config.toml
num_hidden_layers = 14
hidden_size = 256
intermediate_size = 704
norm_place = "pre"
qk_norm = true
tie_word_embeddings = true
parallel_block = false
init_std_o = 0.0
init_std_up = 0.0243
init_std_down = 0.0
optimizer = "adamw"
beta2 = 0.95
warmup_steps = 382
schedule = "wsd"
MLP neurons of a small language model. Each row is named by its layer, matrix (gate and up: input weights) and neuron, and shows model dimensions 144-239. Each number is 500 + 25 x the weight over its row's rms, rounded and kept within 0 to 999. Numbers have three digits each. A neuron's up and down rows have the sign that makes its largest values positive.
Before each neuron's rows, "fires after" lists the tokens most often just before its 100 highest values on Wikipedia text that the model never trained on.

fires after: ".\n\n", " un", " (", " \""
L6.gate83:467445490485487490502509485519507523490520546476497486481515504429521495490513488478482522490471538509493486471521495479513503482476506490471484511520513534467500511494485497502484493519569503456472500444498464473492498489479484554529513546491509491497523516477471519521551498492514532535
L6.up83:484491482484470474511498487543510537504483512553460512514500499461532525501489461480454534504489515515469503513503540501492484471500532472476541521494485511477491538499506494485491467510544501522542473454530457494528493504512487539523498509484539525502505505487506496480489477519494506523

fires after: " (", ".\n\n", " MP", " \"", "\n\n"
L6.gate67:467469498492497487535484469519500498488516545472504477461443465514451526512497512521490513490529537478550491532524464512499457497464524461482452531522538470498478521552497505514520524480538502446479515486508494501523508484503481505497503488501469466504471453485473482526536480506513475530
L6.up67:446522501508480468540480500529499501513497529501477511476485496506479533503513508529532521524525510487514529535521517495504470528501523466472467503499492446502477536535472458509521491480504492489506517518523498518529500487529505494509519461488493479506497464481449439515488509542480471519

fires after: "B", "M", " A", " B", "b", "A"
L6.gate387:477479483534470514499527428475496468477554475521511472498533470534502500518553535529505504472492483460502478465503494481511491494457512534524479494548534519512503476467478480517504483482474495506461478507487460519527483514496472460492468539519521570515519475513456499504523491489494508502
L6.up387:461497493529542509469487523459502508463445492523535484501512528467560493521500500471477482508520477496497522548513504512497488517524493490519486508443535440523504496502465519511510529527480479491490511487505471502529518445509521468458496526512502497528441488492507489529519567484552535512

fires after: "B", " S", " B", " b", " s", " l"
L6.gate70:510519532507530471497479460474515531464477502512488498482493498498518496515527519517540517498501483501504499452499505458452502506484472544503521533492506500497505458496513472540474512511553517515537519505478498487545497497492509482509488475455451506511469477510551482515526496493528506500
L6.up70:526487475491515464479514511446520534515509509581520493544512496541491476485538506471522478498493539561467454528476499478493545537467514481528500526539504528510465505500508520516487521516479481499534497509520494481507523515490512540511518470466495495521539490529508499499444510505467501468

fires after: "202", "201", "200"
L9.gate382:492471498474463496489495492514513444532495478456513490520499524462528497491550452460472488455544500502511480487495475490507548471496475508501494526486511477473518504512465500487446507442517482487479502457485516500528513540546539486522468551522538512554525520501477497512450519484465527480
L9.up382:508525503499516507480514566467533450511519455531473526477498492505508516505465478490470497532456482478501520464517521492529532507496516509483474510496504478501491515506501464488551506503488517462502498544444545510468499519512502496513481534484505496535506484522488475443458469497509559493

fires after: " "
L8.gate36:446448508476482488525483456501525517514484476475478539458530530497517490507493454506543479493545482521518484519474515509508486526470481532518494558491477501488475547545485522564490542488459492509465467506500513540498502524515491474515478511520505550507523505480499499507485536485486495490
L8.up36:474490511527479529541538469514479488489504488530515470526497528457502484535515490489494486483513547497488519507501498485497518532487513496505547503437493485488512473494541500485510506499492507496484516484482483500511509510531509510536515505510525547527475515495506512546514481505483543500

fires after: " (", " In", "/", " m", "\n", " \""
L6.gate492:523481522487480547526456499482538486463490467476540457438507459482506507526537494519491495477558526496526471548495532443478487467517490509491501485554518513554509521484498455529481532518510486483520520461487494489502524447492485481486520488506518506486481505479479521497523470483515504514
L6.up492:528450516480469530501482508470511518535512513509484571524527484463477512505470546478480498489489479476469495496508486498517515494491506544479486505475507512500490513513489484515439492504539506504509538541502509538541479478460500513481544492486517506494537559501532560447511469502506548531

fires after: "3", " in", "7", "9", "4"
L6.gate454:498504454528505479535478511534522520466481509485501517439482515435525477533489471491537458496526492531492498537511491444520489513489518533462463539500477518485490506495503491568473518519537527500480525478469484495497517519493493534540507540508514479490508468472508497501566470489496495525
L6.up454:482481476475500493519479515460494486434545455520581501558496490494458496480509489503533497539537504503514535513482530496517501494500486498465539515508537494501464508483543498486432486540499497522489535536524472507556523508486516461492538496531486486531499534503528461507509505522441549499

fires after: " l", " d", "L", " p", " h"
L6.gate579:471507497453485503532496454491490508509501503523477490487477520513501509513502537496500493479489495510514523500505529510504491457495519478491557539517540493480515504517523496498532515526465450458487507442495509475545495509515481460464504489466439467533546500453517550536514467486485487555
L6.up579:523559510497492497498474523529528561501491497463518506511504472452493506480477511515476533510502497514465469504488513519497502500523533476495518482527541512473534498514516503554490515480475527507484523451540471454492489473499493505539519499512482503522541496453473508531491529496484469542

fires after: " P", " p", ")\n", "\n", " t", "P"
L6.gate177:519495494483492537486495506489494534522542539496498481483486476469495491510510523507489503520543509483535489472499486491480552462447492504538494512506586520497488481502468488490512478479537525454480514498503504550487527510486456473516512513477503525469560518462477500513524492482470501503
L6.up177:563529487490493517499499489507477517537532514546479485506482487503470501483490528499459513546540501459536502502485521495463559475454460505518485478484566538501496505462475500498525453496520526504483511494489496536482521490474458533517514467442487498478516516474474488539477493511492472501

fires after: " b", " B", "B", " t", " f", "b"
L9.gate56:504514540479522493503528461454482486498478509522502523486504470503512462500553490498538473476528488495535515507553470474505493517522514517536475515525529523458521475538511486476508497501535503512524514519497526486488497516515479521473500512491498467563520468465499489556477538478534511470
L9.up56:509524493524498488457472495520509530453463486523492531499475512508530511505521515458518440470507517496505494504491521501472492477543545518552532492508472542485455470487482496493525492508482499531443522446509447509528464540492525528488536543503466506515494507449453501506511481531502508472

fires after: " —", "A", " b", " A"
L6.gate186:513478516502475493492525502483510482519489515481514481474487497520497476516491487510497455402439517525550464481477512516503481495548519540489469455517501523458534479534520510469516466503513506504527493468495454481501502545521506529509495558519471483507503485490520539508530481505522524502
L6.up186:458497462502522477508494515455485508477513538488502457501482509473531511526513511484497556494556436485505499507498517505497474473515555462477515516483508477559542489490517526452525509488464424490507479530493494483479536485495502526455521525494525505482514497513446546512494547565483498539

fires after: "200", "202", "201", "191", "185", "193"
L9.gate464:506502474516503532467488496531518520502489512538489462434472497479526500487515504530513494515476497535479483484489495486474484539481492524482507535485544521450509472475483530482445488512550462481502500446516518508473522523496501516496519528506505481498491480519454519500489509473452540498
L9.up464:520469535493514496508528525479552526475516471515487480537536537536515520445476493510519483511471464472500559492560477524539513529486528527480521488539480496524533545484499459521453524530500527493470482491535507481516497516494529488493461519565542467501500503507485482492507406503503472478

fires after: ",", "4", "2", "9"
L10.gate190:478465495520478539497468501513503475498468503468536463516511487496491501489517464494459511482501525524555498479502511489454470488514477527519473553479545543487496495489521504528490512541523424459451526477494497494515509501473460478519475509534529498504482501491475519510521481460486491483
L10.up190:485451503495487450483564507491520465511503527477529519549480498515520484477495514444502484524510542513454468484509492477534514487547434492478488503486512501438470473466486474509476518510522493494514499505528525481505526515481507468468526498512459527502493527487497505531470513499482497520

fires after: " is", " was", " /", ","
L8.gate384:496532428535468526518535488487495433448476499459472505481483465501497479501502508476473481494516482472511485523507495455509497492545498487511535509509542478451482489498495519505480450479594487478520526506527493499507531469470482466467557488491519484522498492495507503477522503460509518501
L8.up384:484481543516483479491483447525487505479452500454531443478494494520486483479507526536552528536479504494477453475517495520485506516505529471515481495523518472544513463459509469516471496502475507502497517458472470485462504478476457522516489483474453466532492500510498562520514513485496496465

fires after: " d", "L", " L", " O", " r"
L6.gate359:520514519529492541480518485482508497491516526504459474474464519452513520530493477505468503479513486525511560513530481492496528515485480524547527495552559502499496519507494503518496467469502472454459475496525493472532491465501510516480487489529426472486481506455518489472537508490530491472
L6.up359:517490486512478485526501523485545483460499502524534514497498476487521470514490477469549484493495485497532507524546485466459529496474559493521462475481503513525527529485533515557491491535529476539484537519480496527479525508489515498527468497508460472514459468468507497475525532494477479498

fires after: " ", " (", " a"
L11.gate67:487489490511475485529519469554533482550528498492507494478464505504499504547488495473527499457517476487516525507461514471501487469520510471524511511503501476488462505530465535499491533543517481495495539454496505516486519487510483468446533505533504542494477519529507503475484478502444561496
L11.up67:538488496523473522513504472529508494456458515470542491491508460495489530514462456488495467525496523519452529491491549484477471479549534522459526486496562503508530489527531475536488494506508481482446551490509496491499525509538515455499539505500532488485488492499519480512455516439466520475

fires after: ",", ".", " "
L11.gate244:498513464483443501518493480496469488511478518504473522467502483533499477491509480517514465479528515517516447458509507525481539510490517561483503502522485479485503503497480520516506509475472514519493476480496502487471504492555528491488492539502515518471457509538478549504522463527562490459
L11.up244:457556469449465550492494491503488505497495497517555516505532456507495556490458481505503516530526498525523485509525470479502485504499480489517485477490481481489521520517488515495473479536525517482478444513535494497504550476553489503438478509512496489488516434504492500528505534475534543473

fires after: " (", " \"", " A", " M", "=="
L5.gate523:511520496450541515565475479514510465504497513520537487509452523497459528499509483555454499528522555480532508529502505520504522483483519469487484451494500492460484499497501499469470481509521490535500529453508549509533532509524455526484492493500495485486507509538501473473492481518544478504
L5.up523:498467507496527501526466469515543484499524495505509500491486471490440521512522490509467455493547537491526484509481498487522469460505516453482499467520513482450457519476483502455476465523499467469508521467513492521499534521523474523483509525535490531490511502543482532489490493514496533540

fires after: "O", "C", "S", "E", "P"
L6.gate26:447487494523503504535521529452516456498506549481485501518516511501508528521518494499513485507550502462487522512500477499493484501521533492471468475493472460508488499481491510552499536480483515484485511451553486536559502462475500518532473457493495464491476540502489495471533480481518525520
L6.up26:472519518531500488463522484463516472493522502522482459557476489500515513491550469475504518489515530512521501484530476564489482517507485487501508478463498504477475515512499519449506445519451459458459485510550520515509483503491493527479524512491492494508501493484496549539495531493498489507

fires after: ".", ",", " as", " that", " when"
L11.gate541:474480507477559501522492418467488462515472473506481478498509501521500514524522501480517490444501493498538478527502456528491521517481507487520513510497503458497485481512499519507520460500538486463465483486496521523533487493520505531487442516501519528517493500549486527468475488498526521456
L11.up541:459532444507504507521500479456499513493502514514532452521521514473476519473487495460547532507466503493514482508540534470515463470521500457518493504516503477493516504472468461475467508539448493489536516523557488488467478534490501523480516497487510502475509498494533464505535515452551539480

fires after: " b", " B", "B", " F", "f", " G"
L6.gate327:480541521480521480461522445430521473454478565526500465492480483526521485550511444476512493467531501463530536523580493503488490501504518519485491507516515481546482511515474488495546498518500512468498510486525512467495511505547473528474510495513481489509523493503518528510498528480513474520
L6.up327:543515530450480505515524492515513479524480506478487481499532491509499483510495500497490544478528498480528499482506501521459486509530515496472503456483500479490469532462493467484513507493514536484506542532505498478507491532556458522476568515511526505474512490462480488490528524519525541539

fires after: " (", " \"", "==", "-", " B"
L6.gate476:558520536512471512494476471523471515478490490484482503483457530479506499519490510473465468458539499509489519452515539480525487521493519502490481514456477519519479481469529467487554511523548505458454492491531523515491512429433474476480474502499548530498466514533444509472495507482515476530
L6.up476:498535524472469524480522519508486496491482522506457529520518540503537497474504528525487534463509523482493494460543488469556487463481486498498513502491489517495524509552490506474475494504489486501526498505486512509504526539492479527543517481512521505527577489517487502484502513503546535509

fires after: " \"", ".", " (", ":", " |"
L10.gate3:489500464489499548543506485446491484469469497468519506459481471474509484522501501489546493493500518504442473472519536463519518481492496458520498533478518525477471499525477490532498531529515495492492505538489522514516492492498510504518490530494480517477452491496520499475552478527496528540
L10.up3:503447496492452534519495460504447495468472511456471473525482474517519520458530569450540518466511538469503499505500503499520489499514529500495482477518487530459530511579511504523503502498536482487493541457522509507449466504523498536487498481486495523505507496526509499453504525496546473539

fires after: "B", "b", " A", " B", "ac", " b"
L6.gate576:487521503495481509496527473476500467501509497509515524518544494464529474503521492501494446462516494511510458513539494474504478511546491499502485464493506540526466481497468487501479474529436506524539505502543497499509494487529518542439535494566479535485492512524494498519515534498526528498
L6.up576:487469487498496475453491518497448519521500486547519450489520474476481522490502525469563501457496530516516523492507488460485470496517531533497520490567496520517464462440491479516467507546484480503522502517502491474496477509530479493470482492497526478509470550513490473448484460486506525512

fires after: " (", " \"", "(", " Pr", "C"
L6.gate467:516517526514527544554538462509539497499494533507524494491457472521484511503504508507496496509481510509490526442489510511531505484510541551505486520503534487483517498468485509466519521490517505490506534486497505522529557508507529494512498510474482533438503499485468498499496459520468475519
L6.up467:505457485552480525432485517537529492480493520480473503498488498529508501515454514491534502541540449489522515456493505503499473504490493525496509518531545485474464498513490480494518497481529503489503499483513491510472520481537482490481491504530502566485558487508517509507517451540525509515

fires after: "B", "b", " b", " B", " m", "og"
L6.gate112:541504537475512510464477492471503492469511519489508536471528484511504516509495503509455507494531495460475492469536501452466497512507507492515498494487546570497502491524482484476515516487495475468519527537545465494507515493519515492521511524492531506543479496499462513510507484505496532469
L6.up112:510508498544519484469504441504510501486482520512492525473532476497547535501532532505523483480547486502498523564517503486521470476517461502479539514509524519466455494504485474510493485482511507512505481473534507481527524491485474536462498460504503470532494525493486496510509506477483480507

fires after: ".\n\n", "\n\n", " |\n\n"
L5.gate132:517487484488501488488502492531494453478509484505519474515499494492451479561525536503500516488519484478502538429501492482521481488522524513524481500474497564545464479498529492484520504493573461465505441493518531436489473497538526508543432461479506541497492449496520515503486486423488510537
L5.up132:478502471512531486481503483490506444471515486521496485508553497515485511509527531506475500475514491504512528477533492482507460460557515514492499494457503512546457480489505494484481479508544477444448494500511487456490519477545560536528484497511507509515506499468517484508503472452527513532

fires after: "C", " C", "c", " c", "ac", "m"
L6.gate357:485478424546483478516513519515484479471515496503501510535496505516483493501500429486507458491505459482515488528512499510529487483523503497489458530455515528516513497506511489446542554483476508475512488533499484522510533487492544493466544510515521499496487504514488485482475504519517498481
L6.up357:473481478482535485478486468464487479502576509526472546482548501479503479530504507535512480509515490467492498526522493483459457493447538533519526513479494522507540454474477454475517505529481501494486539538504499505487511555502509490466518487500483502499513493481485504503487563493472486551

fires after: " p", " P", " app", " Ch", "p", "-p"
L6.gate389:488480476475463476506521483502511487480547516478502474498497474537476453513504495491478480520544491488445457459513481506471481521486539484448538459551486438509483519491522498497505471481503480505491510489504500519519474513498499509501521502485500478519539466485484523529528467484485475531
L6.up389:484530501495511504532495496495507505542499523509537529509515509441506487454486528530523511504469535535460522526467490540508505500503521489520513493531494499457487528508505536510477512491545479518476473461499511514479464492501494524530508507515517482504463529526509509486475507490545531534

fires after: " ", "-", " (", "/"
L6.gate621:493486537501484502496495453470517478513503555479514482482494485486519503490470478519553491526536558546478523495490501516510513452516456494519494503473504514498439519508483518473496497510510456453464553526496502583513481502500504544482473509491509508504499527512490487465514488440506527521
L6.up621:518545526506486514515494491496481441527451510494474475489468510485505529438450489522533497507510492511470539476496487539506465527525515536532514505470505508464474521505485543485493484472485477502492541543519503540499487491492536527520499477487508481528488453503502506485495510488500554498

fires after: " ", " (", "1"
L11.gate647:483521521477478496484501479512513508515526519456486531523529465489487463497515467477534476490506501479530489461510482449511519467486495486525488504510494508497536502503518468512491531527526502500450504482562506475444553475535482512545447526536493527517477531509450519482473475439534493469
L11.up647:518488451445466519519509494544511466504508493460483554517522489467483487442507495509515505490520511507507482480461506492546528473504473517470518476519468476531461502513465508480449550532494502476492478557497512455537506461506525493496495504477522498516521476483490547457474488491513499514

fires after: "T", "H", "V", "O", "P"
L6.gate144:475450487468525507514493479492512508493488512452497488528463513481519525519502507491508512523535551444524532473534475499512534519510517471473461499472490500485534543476456475524485503502491537470472493489531531517565545517500502501469544507533493533447512529491506533512525503466540491494
L6.up144:476502514510510457450509472479504488468521537521471454493479495531506494547522473500503508503513527481519487489552480514506506469493474531483516491496530477492510488510515492469528483508489499481530480490533459531480488500531478517476497501476467475528543476526489505550513529477501499505

fires after: "==", " (", "\n\n", "===", "iver", ".\n\n"
L8.gate670:478497470461472498507498484540515517497487533469503502474512505496519518471487490511502483445452503505500511509450454444532505485478481534524522498481521513502486530463470507469466493513527497513500512469508498472532493529472502501522493511499532526497484493476505500519506523502502502530
L8.up670:471501495505537530476537474548538483517510503486483513506507479506465511501481469467454515475456475510536475514509515521484482474497466520486496506478532474489525523495520544506528449519503540558533502517476492479520497463539502476487470465483506499479535464480522487469512524497486534550

fires after: " \"", " (", " ", "'", "==", "\n\n"
L6.gate516:461447428443538453500477489547514494517502514494467503518519526488496515492512487479471453484531496509480464431505496501521467486522501482496467483476502531461522507506500519477516535496512499510497561495482549492496604510506491513484498504528495509473494515507458505473519474485508477504
L6.up516:512496497503489456489482521500482520515463495521452561507493516527492531501494496492490498463539511477523539484490524489528504474505514513489492480478479515495556519451496493474468505472528523540510555495453554528515549485480463501530497496501517506483462509466504457503527432475485498514

fires after: " B", " b", "f", " f", "b", " F"
L6.gate318:466502479500461518503501451465497510449499524540500517519516516523576473496480468500498521469493508450511510495519518514533491496483447502520509514525486510491471507538494489487509506517511451485503505493482493474434505527511520522456484491508464517490521502459501517507522475487541491536
L6.up318:488475463505510543422485542490475507472507560529531489542482474464502489484470477457486524515531510488495549468546512502485530539501459499520511505467516492514509513522501533442553516500507475524490522523513502503474488503483490525466554521509492483506504534489471484486474537486526536489

fires after: "C", "c", " SC", "M", " Mc", "-"
L6.gate677:460481454541485488559488490508473512423540513509517521521503550547476497484536454548505470539483490485518509518499485506492481493472510494445445521505508468510487542511487489456504481504500509536485522523524495473519516522493494499475508490523503546476559471469535502467540478516519523482
L6.up677:479477509557493528499534515494529458479506522481544473516513515526502522480490444494491467470454496498446479483544516522512448508493520489492468510452496481496481530503504531484456498507488553473484481480487473511507475518478558474498510495470509481510508497459496513542494482494467538515

fires after: " |", " Apps", " ", ";"
L8.gate546:459521528457458519522479497503506465535542547512466519464464498461506527552481475488515487491504511515507454457502509493479502516506520487534518535489497486524480545477494486511519496476466511493496480488523522512510478503523472473475507522509566551476529510509504461486475491519487515531
L8.up546:438488500481517433502475503520498462512450542486480480533501517519534480554530476492493526474510498463475492555507501532501521481531523491495516498497546519482517527495501502485518467530467515477533480551522493547450507512476500485472441517506462523449505519547511537489456508524473527487

fires after: " ", " on", " in", "In", "|", "26"
L11.gate220:524469494515503535471511518518518472478500500493522493444494520484508496495534439490503509480517487534480524482511511488497499489505481519479534568511538485485525506532508523520497477540492484433452560479480508468516508531529521474470532456529490493508522473483488518533495512438484506463
L11.up220:492515424505525488507480555514448514440517472516460467504512492508508488509485496496476525547535506534484519515479500500481500483462485467539516545525513525516468481520511500475496537519499493475481426498502503468530527536496516473487502511496509468497497445493501532488501474465465504470

fires after: " O", "L", " l", " L", " I", " has"
L6.gate631:534516499537503496578494481495521450515519530454515469489528505479479477511508536485457482479507516511481520494519489499476472496495485506485482484510509510498536508519485516477505516457504469463503498505479502464500503512468451494483470497492500528500466509515505491450509509457471551511
L6.up631:515533499517483482503451526480503476479456495499526515462443513474503460542489490487517499492496520549520544476505487508496507508522494477463542521473506472521487528533519512521493505522521449482525511491484480465493487493498532526545520491489454504563498478517481472498519498477514484502

fires after: ",", " ", "und"
L6.gate234:539497470489476485458501529486488552479476487459509515491486482494481504502478475542474528461501505499510499480509496456495494527494520499455514547513483505506463528498481460513464565523527501524498502469528511482505517497484478484495479526517489501499489472523475512496489545472495469505
L6.up234:508518544527481504486541490485481496486473499511521474542473512479488464513496471508534501523535486516529504510498528482507545474457493514499502513502504473463539473496505463486476482484547475461474488474447466515519513520445488499494503540499513507560497528502510502522484491444536495486

fires after: " \"", " (", " s", " T", "-", " p"
L6.gate249:487524495526574504527463520560518549535503493506498529539509510475504506497513486503541506470503512525480508514481546458552493481488499484531517590518507506480510516515466524531473495492516520555498509473496522542511485498529491491496481504484506522488448528509523525469510487468530518506
L6.up249:509519500489475517480491476503446494504483572493480483517463467562528526529502511515515492488514495492490512494486480486479481485494450499485528506506493484551516498477531535510486511501484484523514515500489484478449553537519481493521482510478509499497473487482511518518512479488502471495

fires after: " as", " was", " became", ","
L8.gate337:478511499519470487500544478470535480442508496513522522542490475489542493524516531502533515485496536524479446473502478489485509504490524469466543434474470526529488495511493510503525477510512531500533477512524566466493489479487503492488492485543524509473516502447544560487510514464527512512
L8.up337:485501519490526511510536503502497462445463525518521507490491501492491492505436523470523501488464497501479512520512508527537526492488530498516487485498486482498528461513566508523550518513539491491540506483544480447504522448459471527521506515512518496534471494514480499476480502526474441490

fires after: " \"", ".\n\n", " (", "\n\n", "==", " Mc"
L5.gate337:460478483438444504541439518488485509521486541464519521528497481498490504517475486545490499541533511484506512521443524482537500514494498480474512477512508463458506517483509462510497520474474526516485503515504506521527541495569533466493475532507486461507500480486513512490523508514492495525
L5.up337:459525521482503549510493458520505482523477517486485530507445515532467515515491496511496523502462526499493557484486495476480473509521510487513515559462520481479485525458488488500520477501506515510490487546489510554525531460511493539489533482519470473516552490561504508459527485544518479495

fires after: " (", " un", "-", " \"", " w", " pre"
L6.gate183:515485501469497503524515449484547541465485496496512543479485445505485511470475553521516450535505445522474529548491514490512471513520470520490511497472487516480472526529513494459496531483477484493468547499525472496495520509509475491478510559465556493512499497518480503464499442508490528544
L6.up183:497494501520533459477533486494496526497500513483474491480504517522516503469516554529501487522504515538495512470497495529525508495472484517547459533498497494517529504506481515527472549477503508489554500481485497538491506488568462568516496513497521537534495460492495537467486519494509507503

fires after: " \"", ".", ".\n\n", "\n\n", "==", " ("
L10.gate531:538491458450486491525524504488515467472436517466508485538455488529480501506466465517510507499501504481479496485483495486515490475468527520517519524470473497441503539545472491501475560492506478481518506491541493524480562501519506531515496522533514506488480505512486513513569498466486530543
L10.up531:470446511484490498540514490535546510489483510453506480509473477505529522526504505491541439507538540502471499477498498468489499484505504492514477531529499491454480535475488508465508495498485445493510516527500500511485505474496501481486529516526514489465496461460514541511543524535457471516

fires after: " ", " P", " N", "p", "N"
L9.gate55:474522450489463561456533499513504492526528523488517476499465503464481514520513532515483522537479542521496501485497512509527488511517505508519508528494525520489547500477537478506515530479521492481488546505482507459486536528552497497542531539512490472507551519499514488511518498506480515494
L9.up55:471524514505512524544478473475511527525464491477488479496473527504486482504494549506467524526514485502522422511452500553523453445522468511493519498507462547485493500483497540512532507490486488449506476524514537538503495499496538504474523482486506459467511516485487511497463531498506511488

fires after: ".\n\n", "\n\n", " |\n\n"
L6.gate65:486485428519475476542518485517466483440520440518531463505515471490512495512474439477477476475520498493536512510543489511485495464517482503462480532480500517491506472503542505509534484468540457511516507493505459502455491502498448468508483499490471531449495549475504471462522440479521525477
L6.up65:494507489516468514499558493507520503475497479475498514482518504530554479483514519496518595498493488532509522492481465486501523520472516477523529483460475526515477525485472479475513473505500485515501512437520512496527522458491470514506452490523516490522522507491488494531511459513505544496

fires after: " |", " "
L11.gate519:485489475514422509526506511505497487514499513491500521478512522435491489526506499518488506527506504521468525523502546469487502526518506524555497469486511472461491502533501468501557521517500488503534514556536535486507480516486481476503468528469526514484521536502507496476487489474531533524
L11.up519:483455468499460497512432507512508445489490512507493483499462516468480459532464512483478520521507484547444473527487576474504510476526520471513500467448509455514526533506530465522475498513507458483513474509535499520517485511488479505512483493490511537485511482499504498497523539487512540539

fires after: "ro", "i", "b", "y", "ti", "io"
L8.gate350:512514470477491536548502487482458504473517505510530500479504497497532508514513533514510506520490494535516458435497501521449476536531462464472454511482517544513505496455522471503486502491512504491500532500478532509535547534462488512501520464507520511463471546491498500494515509469497505509
L8.up350:588501456493523492489481494479497536469471517498468479526494492520463520481522504469512496536437518496478499438524557517503468472459465483495541498521514485492517462481491468483481524532467500564465478513522478509504474521461499541509526517522498482531487511461511518526487492492532517518

fires after: " (", "===", "==", " \"", "/", " |\n\n"
L9.gate470:507514487517490535503477491531455519484488545488525487468518487481519508498501510529525475507523517472477481537499518485515511470506495528471508570526544541452570526541476497505489532529520504484469517549526529501499489532493451514489496491486533525511526555484523498501538485472501543554
L9.up470:500455513495497525524480493474518513517470553499472495500502477482495543510531513528525514529488531479493512495512485497491536500473487515500512511511498496460499512494504520555496482455490488468493523493487486535512515511535456507519468479487509494475515522503520508471515518496488484537

fires after: ",", " in", " In", "In"
L8.gate481:468513449509480540447493517457510515478494517518534445523534513455496483489526466491493508475476526495500478442501521470486473475481513552453481496498488495491536511502493508539522504521541478543498501442514525484512500520487499495433534471495506509547480525478493500508526495538466516488
L8.up481:494479512545493497538493557493487463439494493478516472514524511507489479505534493528491499529474504546488495495443522465484472479500537516487518513469512484516514536525526469541480496513496512500465505493529503486511472515501505481520545515473534520536512480467466522509506504508531557516

fires after: " N", "n", "R", "N", " F", "th"
L6.gate371:491509529445528539517515505521538472525450478441487530516504548464533479508513507518488471505468512504502480471532516523521533516483489528518514525528508521449512501538427503486521451431519506509474510502488487532515544506509539486510461530529489519556490533524487494502504504504508496485
L6.up371:494505485508501489493481504517549499541493549478469503481474483508489473476451471470476520475545500507529473519566506548477521471519467471527509498477511467519493517529475502465554496502492531529504482475501496462488489518521506516493521487520526458440469482510500504518540550513528497469

fires after: " ", "0", "1", " –", "2", " |"
L10.gate363:468437483535528504499531458488519515524495517533485485486506533477519515515482445509470504482547467546493503502527518512489478514494503518513518515502534491482461472486510477525487536488520493437468502456479487502496524515550515515527513532515513513509492557485527523495524492523472522533
L10.up363:487504471517525537506531480480536485506532520525500485513510502514490475518489472471453498493483504545508526483495502555513458485512551525497495521486515486503477548450503474464523555471470489431497455514507519500521491506534532509526533487522502464493530533483525529464529535517487511536

fires after: " P", " p", " c"
L6.gate280:530475464484495527551489524487484517479503487511489480490500491472468491478500520484507489505528478501463501483493469478458472526503546457443509514547528500524540514473491514515519499465502522501523494510526548493495459507535482513490473509501506498491480524491495537500545458475489552512
L6.up280:528501483529481477491485469484490535518488559507485518489486496507544505496463481508520502479474478484527532570436485520482504462465468500487552501549513512496530443485521495519468517519540512496503476523476495523525489532542539508486470537491504515497531513462447523539502491517498492523

fires after: " P", "P", " p", "p", " (", "."
L6.gate341:500518518499546518480482450512487499499531530480469527480465444456481513478487499492441525503536507526475497518505501499499514475540520464527541515530515506502522546447538569525499493503543494486539535517510504529541494509494508495492497505475480480482535530536470513527530491523476489531
L6.up341:501503449481517483449476469523495519490519489491512485479502478512504520478494454466474459510508487518513493497460505493537515458470480525518497509491522537517496466472544469495539482520496507484485495502452497544479509552506479491510490474488498476529509560545516517517515448506452514463

fires after: ".\n\n", "\n\n", ")\n\n", " |\n\n"
L8.gate585:490526482490463520522523509535470506483557505519561547470472428541516489515467503494489470467525474480501486505470524433494511496494503498500475554464464531549490525496504550450521497533538486506509495484488490522505505487505452507470484483516493506522509525512516464458509471493492532531
L8.up585:465497513529466461498523509463507465447466469477502508510480465522493499523500492519527475511484496523489526462533484492475477491496525495485497493459497477488526475478489457508512456485557490507470522474454420501484510478487526498552504539491468490491521469493511507487487501489535521484